From a checkpoint of a small transformer trained on Wikipedia.
Size: 15 layers, 4 heads of 64, vocabulary 2048.
Architecture: LayerNorm before each block, learned positions, biases, untied embeddings, attention and MLP in parallel.
Training: a variant of Adam for these matrices, 350M tokens, 9568 steps.
MLP neurons of a small language model. Each row is named by its layer, matrix (up: input weights) and neuron, and shows model dimensions 0-159. Each number is 128 + 32 x the weight over its row's rms, rounded and kept within 0 to 255. Numbers have three digits each.
A block is one neuron, or neurons of one layer that tend to fire together. After each block is what it responds to, as a language model described it from the Wikipedia text at the highest values.

L3.up2:134092137126172136110081088100123098171096159092199147154174130116098116118117119140141222099118108122141122088089173143105093102159144090132132105125112107107186113111098124113129108108117112146206129151178113123135127122077158164195151169142072133201105144102112124088195124126165167110161142145153104142105155147109142149156105155175145117125107128156133158130132127162100216074105126109062227113103081158144165156071105021129118141147108118118100129149110136164115077119130158
L3.up83:109090100125160166169156101099127133135155233123161173127179134088129121061120142139100157107119109068143113134144178136145135155132143124157118105143167073136176109144065140133113121116149175160176147136194101146133183167078167146125113112139102149138153157136180119115159118113165107097081144121112089137124156120126090119117115111167129099031080130104139156140142148120126133073080112134119176134151037087105172158030099108132093141210109148110164147173112147178139096128095138
L3.up133:130142121131161160134106130081147074164136140145179170157171144163145106081119135135106147122085108058157145138132168111121136157151080137178105103092105096116142115191053107096074134117091098087184134146252111117141150104133180156135085110090121108155179149097124124081135144121141194133093132094149091093115127089103103116156111145171107142136129145114151158121152194107102128127043132085114177102200117137169162144123077159138089191132087088152083127157109120128131079143154152
L3.up261:117106094121147167158133149105100098154181117140196169139188143102095121060128109148114151130122091085104149098117132100128117138107111068150187151186127088080165128122131114146085102147116142135190048073179091103131152127105172159152114183184129088153114181075154134125130178173122179159186128096133094144104169127128086121142068163156148073120110140172207151088141104160122098137087136086066163120127128133132155142114068157113115143152120107103099140176075081138124108136184140
Commas, often fused with a word ending (ing, s, er), closing an introductory phrase such as "After graduating," or "In the early 1870s," before the main clause.

L6.up57:104131121063110131124111156120121143198137094142108120167158132145091122127124166160139117109098099103118144126161094118083121114116100110095066166139169165130140069093182158072118127166047082165102170169155134187160068114115078109113150128135113128071164137120150142149167180155160065127146065116200101143122125107153155139148126172172138154120140101124123080121142171136127108128119164197121120137154172223132077120105122162146084152105062160135100137142047084126167101117115080
L6.up104:119124085125158142141166129122073100129182125182110100106131145074098097043147168176108112125067076099170147209111145125100139115115132104146185122123163141095096163073154126143113125133094141130119174137127107102151138150107161089120125124126118120142125187077162177163130177165164130106116157115099138152196127062131100141101130095136148113096122106178145126000099068169109169116089156135115125150157174102115147182122118101100095086158143180112092136190111152123131105146178096
L6.up109:110180076079120153165125113129136168183186182097127105169118124100144087115115224193121114107105148132113109124100126093102096178155096118116124103100141095102068191094111167178100117151151203078150119082132159103153169110097144146085152154116078095077157121162139189126142130107147063190132131085135123114147118158112109150124150084120165168131138143146146131071181103134189124086183117139033114111145103126110133094202126111105134157097129143129130099102147129116117171117086126
L6.up135:127111127112100121106129157119149084159148165079131152158196128160138065140135130133133133137138161092115111159077112104111165110140104114113134101112129107105211138117120126137145125168089092114136154136131084145165100154096140166158187124073051116118164158118130172080146103162137101116165129090145080127111112192182090037175111102139144152070117154132142117132125153135164173147148126125074167136144191164118109155095073113060123168056140114161079126137168149156118103037074066
L6.up142:102122079106143153120101132133132099183197112151077120132108117103105177087123189152088105111105131122116119188133142160106194125066055071161128139105134169119096114111126102135111115133118144147119173132137191142152137121097158123139110165104112207136108171089176103154142184208174083143034150170143169098105144106165159095124125079109132170045117106118089083091193084157136145095122109150177111107146124151145138133137105128099104084093149138126078150137096093136139081166113117
L6.up251:130100063072163131145118153128162099177148121170178145124109111077117127068126143130128112087144152128105163081105118165099144159092150074140136115134144157188179093130087062095148171119106119149158117126131130123161088139118110126172104096059135174179114150209103214151101136195120124127010130099096099137105103124113157159087172124176111151113096121128128080073148081147077133087143154143131109109150177128166164121150126081069079128101147117123112109153122120146087166140109132
L6.up306:100186118110161178136167096127107151119164148098081047106121116144116048068130149162141092161106104090169131140168108122104162110123108143121101131178177109110172144076181068113125160137088104131138119079106104099175136125078142138092109120165089121137129151154115212169199145114170087159130106083160118133082103158155160095134145119093122151112109182093124090087122115146155159109126111200165126100115165144103138126094106137060127124118141183142089118147170042167172153099087109
L6.up313:132161094033144211161089124125147153125132089179111128116137111075144140114103139160132092139092146092114173127102134167054115140125127115140119153126165166096055103134124116139167128182090131118095190140157150178150126100145172123159144197118137124179099170094154119139064116176180146159081153134155094131100139109119160122122140155166121151079146118082140089059152085187136148092088116140140145097086139164104109107113102125035098134122168139122094192174097134163162087091119113
L6.up357:082152151103138192147107183128120097146140082102117124198117136149121095095118185169160108128128091082121131130131127127075117103158114139133061134157194136155119123078173110107144123123076080134095139169101123174145140114095111149123140159137100147138159165088130132119127126121189100114122100108196078103130136115153178100165176180117152185078160148099123136073175105139128105084140106203098077135189159156121077161108155133124078102102142159120123155203062063176133092090093097
L6.up393:047109162133136148148166103121108140172147120151110126099148125080128110071134146192108125125106125096155174113124156130097144075149124086165106134185134070132086154097173150068044123141093137131133091156167111123151178116071176120096125154166086159170178173113113141145119192115176124149124148092147147119117081131130108093127174138150128158168105184137089132035172130146125132092144104114117100146089179187134037095082131071120110072113101164111110123129148128137072106149133159
L6.up456:072170096115143179139145118138130137163139071084049123164113133188126108146124162140101133073139102137148091104139124143101101091111142137162090129119195116118139156099160119135091133130050108107104159174108149110167085082077131112167138134145138128146083123069124146119135170080166089101135101108164107092114108121138129128174105156134168164031144153093123116068190120146149139129140148145140091161213201194148069147101116168103109152110112130117099170161055105169151153098107159
L6.up471:094131145142110201136100107146154129188213081087118123178164115153163121065125113143126154060098092100114138114150127142146100131116114111122031142182166083123113179137144088172148161145069082139118138109148148123151124080088128143093168162167124130130147122088132160170121157105180080138083115142177161052170134144157167125143149129119160123081126146110136101078148039121114089113154119129106116131206130145106097114073121141083111126075098081101144133124124105135141128134041144
L6.up510:099083140062136158147136122139083172104179102107125078071144120124108115079125129159125136110128181130154138131136180156129115140122143050148098146098149105073147133102100124120099148087121140105163165163160136163155083125132182144162151120092137136125161140173147131162068100106161070144165152173102113082167053137143120123115150137100131091061143153104087118073159051182119093154104136096123097114189175112065106097076085102113139166081144180143142115156156123207139154149062135
L6.up535:151135106055091147142152206141085092191148089155148115152117132168092131056137165177152105128083113120150114134138127090101104081110131092129136166185198126094157110065211110199124136133091114172102174137098124172152105140094145111099105118155101111141119161133170152206181172154153061102140102079127121148131111107140161099112145129131120170113148099115089071087142145099137099132083151155123096162186132129154126141118134149106078137139066188118099134134065094131134110155080104
L6.up536:079118114133142139101151158126069134197158126129200150146181112173144086058124159152114179132101194118130117125165138127121139105122135109070115102193186122108128178091049097175138124108149163095154063144163083112161111111076161137139119081141116137161087147145134189104119137138129146099115123123140136082161128122166168089101152112100151171149104142067095132154142111134132205119121139204151081128149129137163126106121083100080089112079156168127089066144078163132084167131094094
L6.up543:147202083112176140094166130092100106181158107136159125114107123093099123053122181139121151108142167117128155168131171114081147144069117026141166118123182136126150118087130107138096139115108134134178164119193109127155130154122119128110121129097167111192202125085127164141155181163192119120126144119123138084136092160124112095136176082117135130141148133144116091089164130134131128130102123155137119127177182111168106098131131050092057079142106144121076143188121147194072137123052150
First capital letter piece of a later word in song titles and multiword proper names, e.g. "The Pied P", "A Love That Never D", Rising S; also "and" joining two names.

L6.up42:116120202111155167134157129099081137156140196103116049125138131145169070115138129148101124089054120124102155134072107123075168115161156116103093131134133176090167165119139145080122103113117088133118101162107133111153167176113163137203162133146067092152155165102104118147153084147113118117121153143150161167140139105163130121177061155148166055128140143203123129066184112143180132096146102130060137127126211142119132140156165108119136157135116127199096110115096140075130147109155066
L6.up45:115117112107150193106168149107200168203111135149155110146094131165138121082127157136084148053118129128126182098134148143108106102125107099198133134133158127133149122118186143156102077139109147163130179083081134104143126147068147109127160105147107166142133151118117158133160089205090122130102106160160167098184124104110109106163053095125151122141111109209079118142189121103141123090134127181118152077138218116111051117128109108133116196108117107104091182133093111146078131107181108
L6.up88:156164206103149088099130069130149080189134119057088113082147132166155098115137186168100112081161092114129186158133106123127160129106148144106149131107153175154115104087073155072166150118164102076139096157139068115170105123052141082196163117084120141145150122118128109146152099154175128121114092123136142118168134087166143113129084133138106103148092110124118132142139142131130158135066152110147072098124195130143054130087168131119080102126125119169102192164027131095137095107135126
L6.up150:147084149099118177120164059098135072120153131144145165127133137119175141112135119084078074098175076156112142174128137110127095095129177150116054168197129112118115121136115146125147136125085134174170100117131163130159080107158141117151124123100200113165058122174147146104148130182168093150136078157147210075119099117118080168149084110134113058178132144155081093152150144175137158152118165124083095088154148112062129120139197121113095150188134134083079132159170144099114160113133112
L6.up197:096155121108165098196149158119147122137171156096091099081142129135188146133115114154139090097110119078144149151085142116149066137157111123088169119155166116123103171181066122099078127167069137071148146146160136108159167089134110119160181097094101149081156152166175148174123116076167204141140109111162118137084154108186134136111121166111150064104159191066122131135127090189086151112110128118058162112062145149132110129129141132108101131192086131145150147164105099060119104166174147
L6.up212:103099110087171108075078157094187188147149161117189190107139121174148171138159119078108172030199118120156100084120121126099108115087080126135111105116168135152151133100105122158134165184118125150126132135177087094162118135116141132082190127117132125168181151141142154227099142072147123138106115168123164122143111149080109099180091163132132130151082130135090125111079109156120156069154136144161135120137138108109080104069088090085097102098171116131105157153134141124130116083114055
L6.up230:095124157090218106133109198032152087105086121120121133111136113127169137158163173123188112087132118051138093161109084090146176146099144116065144112138145136148107144158132099147126138165107119193158122129171133125175155105084125084144082075140116137100144133135181159151121101189133190140154104103131142069108112141217105097134105167134150053112127103104086138159161086150176097129085103146145168099120131132117151130103151153135085144093148117121172150142090098132112099129172055
L6.up270:140087113134157171133169145109103170106101162143087100110122113194181084121130142174130143047124113113123153066160113122154137088122087079079110086154147125176141140181175117137166129182109126161083180106173127114152091167116160113110177124124085109148142133172124175157130134160151115136062084127161140088081183170147152110132071108146151113188130075093084106114150159114104151159135149196112154094140156067132072112115064058145109131131128181099116158113090109072094102134119151
L6.up304:169123120106171168163111165097193106123063169168123103122122145086129170161137150138132144107111079110122169096130120125111081114097148092101122137108150099123130116132128120091141107150117149127156167133122131106154069175134151046170127077061177132104180144089149158121125145174131143110166123202105119125135081065150108185161071156142078124103113139196127133126156080138132119086086100210125160136143124097057103171132146177110112180142120115102123180117072151058102181108182134
L6.up334:055130151124171121128148149098140188115202102154084103118133131158179055096145245131119091101141109111146130170141147161146125128080112166121084066171195140170111161160144175083163098186112109108144101099202111137147148136132116131083141100153137105128126065160115118163163141158180121108139155092137130120122177194136096119124163105152112085097147081118149162109087139182087143123105115202133194101131104133111120138102119139157087098162092132091131148090116102102130101094098136
L6.up379:171103144054144147144103177106139105160160153130091143054197154147182111164141213134123105115112145098098147151119124089132150122142143121104142096114147130105145136136123110103159121121132118157170139187160091086161139121149208161154146084141183121097145094127127094060144129128133165169120081103118147078071166147171181124134043121130178103125158110144154104151139157164094159118108143144111119091068173133134136140110075139120101122126142115109061153123086065029131089122192150
L6.up398:142111122115142117117131205090118087081154160076133094150150132166128107137138131132074170058111113157123149033067118115138093087064122100112082102157163089117152121160124150131069111148130122146184117157133196143151122147103135112135133051137104120094150135115135219122195121133148175110151118122135113084125112150110071114225085136118129078110146137145145149138150161176083148125083175162136177110190087124109158147133114139148123134197127118111135165126091108103128166065167113
L6.up445:141042099121137122126086079103161068146156171144201107118138136149124097121139088152107105123155100109100133145154120091161069141153107099072143080153147120169140163200124084093105123165089173157109128158154136128166129156112134125155106090096177168087177107120115172114166150216138076187098104113183153133063110108136138165116102082154140111174112135125095121138150080149121130078126179128103083113094169110101160153173144132123105109177100129124064157172116092093129131075182078
L6.up493:144112128078161137134092166104159077089136184109132136133105129121146093119139116112157140108168134112175125088095149169117135143074129087164088091153184130047106177069116122048107116142152145151164093185161119094161139135126195119137120103053176082100125108073148102115134150153130138211098116128111133137131164129143153086152166121108155121083143109161120107096112051176196154129060126174154120148165150093079115144075192099113110191145117153099155151168123155105137113090121120
L6.up564:138136129116151156099149196112208108182081141145138121135086135158182139139130168126107127089108061071133191073111118106130120107145143096192103110128149132119201149180177076123101112174090135142111162104131147100151157146065134134175116122120117220125183164143111153130145159175090092086098112128165134176159143104129120081153078127153111109097095127147116134066162095158163154072135144126089149117097185147104087160118151145107119139066098101149052125130101167134084116080135108
L6.up569:109162077123142127133107160089115146122069149147098169161129149039157106145117172088122124149135113162173170119149124116021147161096180083154139137098078148126146123182079136110161109154151142131150160122152101136161125104098144108052166078119141184087125162141170153126129107174106180106120090171121127137125111093107170131097065121140074172114157155123115128135105085142132121155086138158083135079074135154119187146105149199101102074144180132121093084151101095116113195178161139
Opening markup at the start of a new line in Wikipedia text: section-heading equals signs (==, ===, ====) like ==History== or ==Career==, and table-row pipes (|).

L10.up242:165164111093097166133198158103125087122135111144127115183167157134179102102127169138090159146113170099085120067118125120081178129093112101105100090112111111102119119180119139151077119155128200108167096071125178131151107105141157108146162105110092152164207112073120130095118194165134151171114124158162172132101130222085068117181156122117164045129092137155119127102127063145144159168139110102098167116099135149068127139139074147110117126159119132126159118176149116099103079150077109
Prepositions or adverbs that start a new sentence or paragraph, often split word pieces, such as In, During, On, After, Of.

L3.up22:102120065119129125185150125119091120093145160086142144149137129084151125125135150127102124140090134097126103137136133136145163139151136132045086061210134168117106196121158072128120096150170108111109104098105142126146125132172151146087201145135084154052062142094109155084109130163140118170134112133127158115187096099165110082100137075115194142119118135091159107053129072162133139130142171152124138175128153199148116097120110165122129068086178193152114087124146139084120187081107087
L3.up136:148148136119142098161154138102143106156062092096152127126077121172164119148123165140115168078102136105164164152114123114128164122108110096110095088176113153151172137151140087094114126142154167134141172147113110113145099171135177070086186122091085182128098206110093139070162108170114135150142129162149185090087124141139137101184088114146140167137118140132125117148169129154115183148136180128131139113150230193096096127167094109136137111121116145162069163127117101117088098000129110
L3.up398:098087119107081175145108142131158149152122106114134148179155123171129092160146109131087122141096140127082121091174101101127182114073159102099087104166144171104170199166133071069113128199074076102137065112114146118150096126150172132111212143136106135074127135077148148096131148177190110189102117139197145143163170105147161094129052139060175167081144147129165116127122109170080126130091135143139076147180156173126126092142102126109125102114161157131119141085158108134119096095138146
L3.up624:126122139118130107109161110132119080161085132119142114135148137184118109124127192175133130083182148088185114145172112100132142123095167162118170117203142149156131150068124092157108148128105089066153113140105143107147094119129155117102179131114095125083132090124104145060181146189143128126087082098145187102159133120192122078153079096137141137130163085124110102116152156168128194185115149142114114095172212151120055105098116091132137117149079140134060128108132107083138152038126062
Markup delimiters in Wikipedia infoboxes, tables and headings, e.g. the slash in "Team / Apps / (Gls)" career stats, "==" around "Career", and table pipes.

L10.up61:116107141062150112161118128136112127146139136141122151168133137105181094154102213088146058092095093110114118133150151155086112115170141128104062074160139146171057128129116116098116143123101138126122095103168188119141094137110150072118155100104094123163158123105115141130109160182175180185142099115168095129165134090116110130132133116147098117136117175129104107072146147189095159130141148115046159067099189136116062068139139148058073169157204144133129102194165127105144096087120127
Single-letter tokens starting a word split into pieces, usually after the, a quote or a possessive, e.g. h|ighly, W|ay, s|on.

L3.up185:139173117105120103123111147124097152155157117152201116132101132116125110113126131136135114150142135148123120150110132148118135140146172118099112115159127117098130172139143129121093124118070136109086132146084119123148104094018167123138134133150172129105063194118118147094111194176178148109118115128171164056139143072133079135116146090098161097087123178157173141093122058204101121157151123151102064098202190089091139113082148158097085100177178147152134150211048143109101169125141121
L3.up323:130156131107147142175156098105102178179146052082138147166178152108130141130115123108092155145096130107163157186161149101060123149159087089119152121086170110135099127194141113081140122142105137116082127101110126119157137103082141167104138163086099104136130216115125141082105163180142132146107110124163152048113071092116137040117142101104103124152142141136150161096152058149104162097130081127085070107181189141094140140150160150105107142130138152205124146198115080157108110121163091
L3.up416:115192061104192195162145110100108115151094079164122112132198142119103101073132161130165110138107124122125132105157159145120084146161115127190104148117122134155087102099130110168109125164070141130125171138122136173131167151119150112152126158115167073161153110183093146092124193065211096134141145079159112072132125094103101117159165107151120072101087141136139139094111073091160097151087140136112092064129205088125115095131105161096087145165102126133141165224081127147142113138140134
L3.up554:135168103095095093173158102128106205184122106127124109164168149111083121118121128118175168134137104133108150084161133100072112150173115130143098145157191160094124149144175119081131129157102119103126135122091126080150064104150118145112141168138110065113079153107103181143135202121179085153103108154212114118144097126104103096100156135136106128130112168154163134061147037158064120106108077101147096108102211155109112114085133129103088176179132172106144176156120089072152130108156128
First token or letter just after an opening quotation mark, mostly song or episode titles and quotes, e.g. "I", "St", "H"; also standalone I in speech.

L10.up258:155088176102133164142182166087185099152154179092168151135122149178179126130167130090147158056123124187110168169098108131128138094102115157144126111148180140121060144141133157118148120169129114092141126139138104083172102201077197124096171137141130104097126102129077133090148124180119131107107180128173180119142130111122088142161080097098149082141030093077096136150140133141134121031152149174096154102111141141123121148130120171139118102160128146147129172170099153130093124044114119
Table pipe separators in header rows (after Place, Quarter, #) and heading equals signs (==, ===) at line starts opening new sections.

L6.up41:118164143104105196117147110123123135185120157129141121204119134129176130097121188126115166128145188092140163089093145133105121157105127027139092133104141050055102156162098111140106114123122143108118080119162203114144141151077142153134132110099108170132132121081160140134060127103128115159122051162149116079152125153120097148243094174104186089120157125122132114090117118126132060162152118158135115146142155126157183128083157107134082141147141089126151160198172094129105101148119136
L6.up74:137106108119145174128112151062135123145116120123144148141089139105140108139138118152133125107154112099127133109106121127103130165102146140205156117092070091130146125141052104128107108138124102155169070119178113142150105079122217128152103123153101150158160125102128124104067107117165183128108131109121096113199162113051121060220085175172150108073119112083144150159131171110116086132099095096140166138150175112167122139065071171127103182165113136165092160189116142175093091151197112
L6.up123:108118106121142163169135134083081119133194170207125119138126146069145153133130185154149126149147121056147186179068165132078119156062088097080151114150105127107110131191126102074126111118084178129142127134148120104136118134167169183085147127099166187128149127119116142127085136079140177132183102106154148140118189121110171084186152152149198082140067087125124116126135093142134105107124067090140182142145084089155123127086101158123123144150172158162108152168140071079086137135147137
L6.up127:152163072103104186074131133118162065146159190133111181166094133127146124173130144170134169098110157125069183107083149179129074152064087121142103100135150103119088114169108114116113102142113143126125143098168172164152127098042148174133148120105159116114115083071185108132068136077181164164125059125152143120129120140084146084168157108117169088142139131180194179130127093137147072175149102111158168119067148119117166117151110152120089137086105114116115175105122151186108131148134113
L6.up147:119163084114111168107149139107147092176182174142158138163118140124160122098142138129078127136089158092121119096124127119094134138100110090110091140110184122136101148179133106104136080113108115163139132090156072135145110151123179113144119115082155143124120128069172130131080099099153103115107083126103112155149176169083161057205129093086173055112077132155130153111145074077141111159091119227165161124152099111178164133130110169110067155190175169098117089197104096152090096139087149
L6.up195:150143131132122153076137162091128142144110155164159162168090137186126137127124122079141076129107114108113146123094166112102115152113100111097150088165169083130083144163072157073109098149056200153158096101121107131147186088198194110070122142138150102154181098143121149158133095135161150163204107122133145065094145121152074105164111169157116109172088133137140125086173110148099108125133077146077114148096145096117128111096148065128109187197151079109130169194099110119130107087183119
L6.up204:119156116097172130113155160091064088161152166170174082100099140079143089116156073178163111132115116116187157093069138122122104134083123096106160098122139135146154098106130109115091131171121176172192108083176152150145100155122184155151138127149117166105122138069148146181137114087122128079165106132083054128110112122128157124210101172131150090103114162151097139131144144143107047137065149064139155158115096066140148127057102167163102139189092143122096112135087129108101143138170094
L6.up229:137124108116239165194139113126128181189135112099119171125158123084133137091147193132142120140135125130096111114173110123114130098080142124161079135145137088109126107181048103103102122146147135101141061139143127122157147128096159148108146084154168083162127090148115158156156073094098181183094089153143146110135095119134122147177126158132156083116145093143121149130121083171163051179125122074176096111097111115115115070056132098113088131103135090110108164205081105086169130149077145
L6.up299:138051114115156157128131170088137103160159144163153138117136124144115113137130121152109150119162135103129151146123152143105125114128144097104175089141104088124127105144150138107130098129092195160150131096187147118146164108107203156164100158184128143120207105115142184144091114127174125139134114130184133135159167092092088087173062135119165065148133146078045129114196118127121094086128119104156199103136136142160113117087065126122105144188075102101076187163055177180098072086130132
L6.up316:140133103113162146139143146086166164124208185163130175093115137129133108164135158157119107110178215116078152135124141169095165182079126118151112096127158140128176093147102111053137094129111175107123056131194190132145126058149112153152143133106131107116125079136131120125031076115132176165162076081166103165158137166153151111156095131085173100148101143109142165115132092121149140155109116169099089159065117122090155118069150119135096120150089136126122166188114133148070121134121090
L6.up340:122083110140135208139097179065156055138136163167098163172182145108113091125150146156134127134128132131104110132073114145098135151107106148124100115200162073082125117150126128101129074101118182170124067139159127135145159094096131133113136086182104174159157078125175106135143110117162125125121115037093125119138124112111095111159097092121183097115085167147108138089151091106095116128134120166127212152146137165147139157067050131124112181178110160124077163186137076139084136168167113
L6.up362:156088080092147166097152228095146096171105125144142157181141126131142115127129164145139127116112108152099149107062131114111130089087116095130093105164174122086135167205088124131136131165081178118189133144222121156145147147133158145139135085078168141172103117077204112102131076116111157184092096117120111083074080141118146083164128119096179081109142111134137143141135121122112130093112151140121126120148190114142152143151106087124017133115184146149124133172157100084102132154117085
L6.up394:143071134098157187142108143090098111148119102167112136149048142112193088100123141185193121129178129059100122127107161114063069158090088158156147126145127088143150134140121115101136100124092146179098121161136152131154075109167149154149137137165171168148116138108072141106099143123159207085145119117166101060109162144106127116121103186193182098132141136147147155121114120132078137187118135127095091132129125108075122090082065133108118140149183129155115130220118131167099113184131082
L6.up449:074104141121138147100147114084146099199108109195099121173082131140132150105134127149146132094132168099111137142092144139117098137108117108122159097127156099116103118147138104108172110102129137145140086108111109119150078133144194178141187137164100166157147123132136139131121180074117173163180132120136134131156171126088164066196093191139153089168123176177085122162168071119168142144125077127153066098078080110153101114098132100100102083220123143222177136186115076098161118152114112
L6.up475:175109163128123213145142144119094088149132114188111115106121125101181095133128210137128120136127190106113202078087111124105103133124102069135095111128159110091160139123115146085078080148096131145125107105165173146147131151145152156077128109136150147118153095087167100128107180153179141156142093114180091081141116142113111144179127213104154094097117146195109125073113132084128085201127129153097093124106127171117160094104114123105094140100164105174175151177103074073058126158088117
L6.up588:123074091117124165118074154108124164127203163149115163097096141113157120073100132117085085132087135128120189141153176126123149183139063134139120106123115128081107161128090078099174132218101155152151122138205138110139088091136187113103155113089158108140190102084168163150085153109188126158166089129200079114046122133110121208184100144123145104111080172157100142097109133161130121162109110119089122082116117125158124117142073113101105137169146111095117136142130096079144102160138148
Sentence-initial connectives and introductory phrases up to their comma, e.g. In, However, "At that", "In November,", "Because of this,".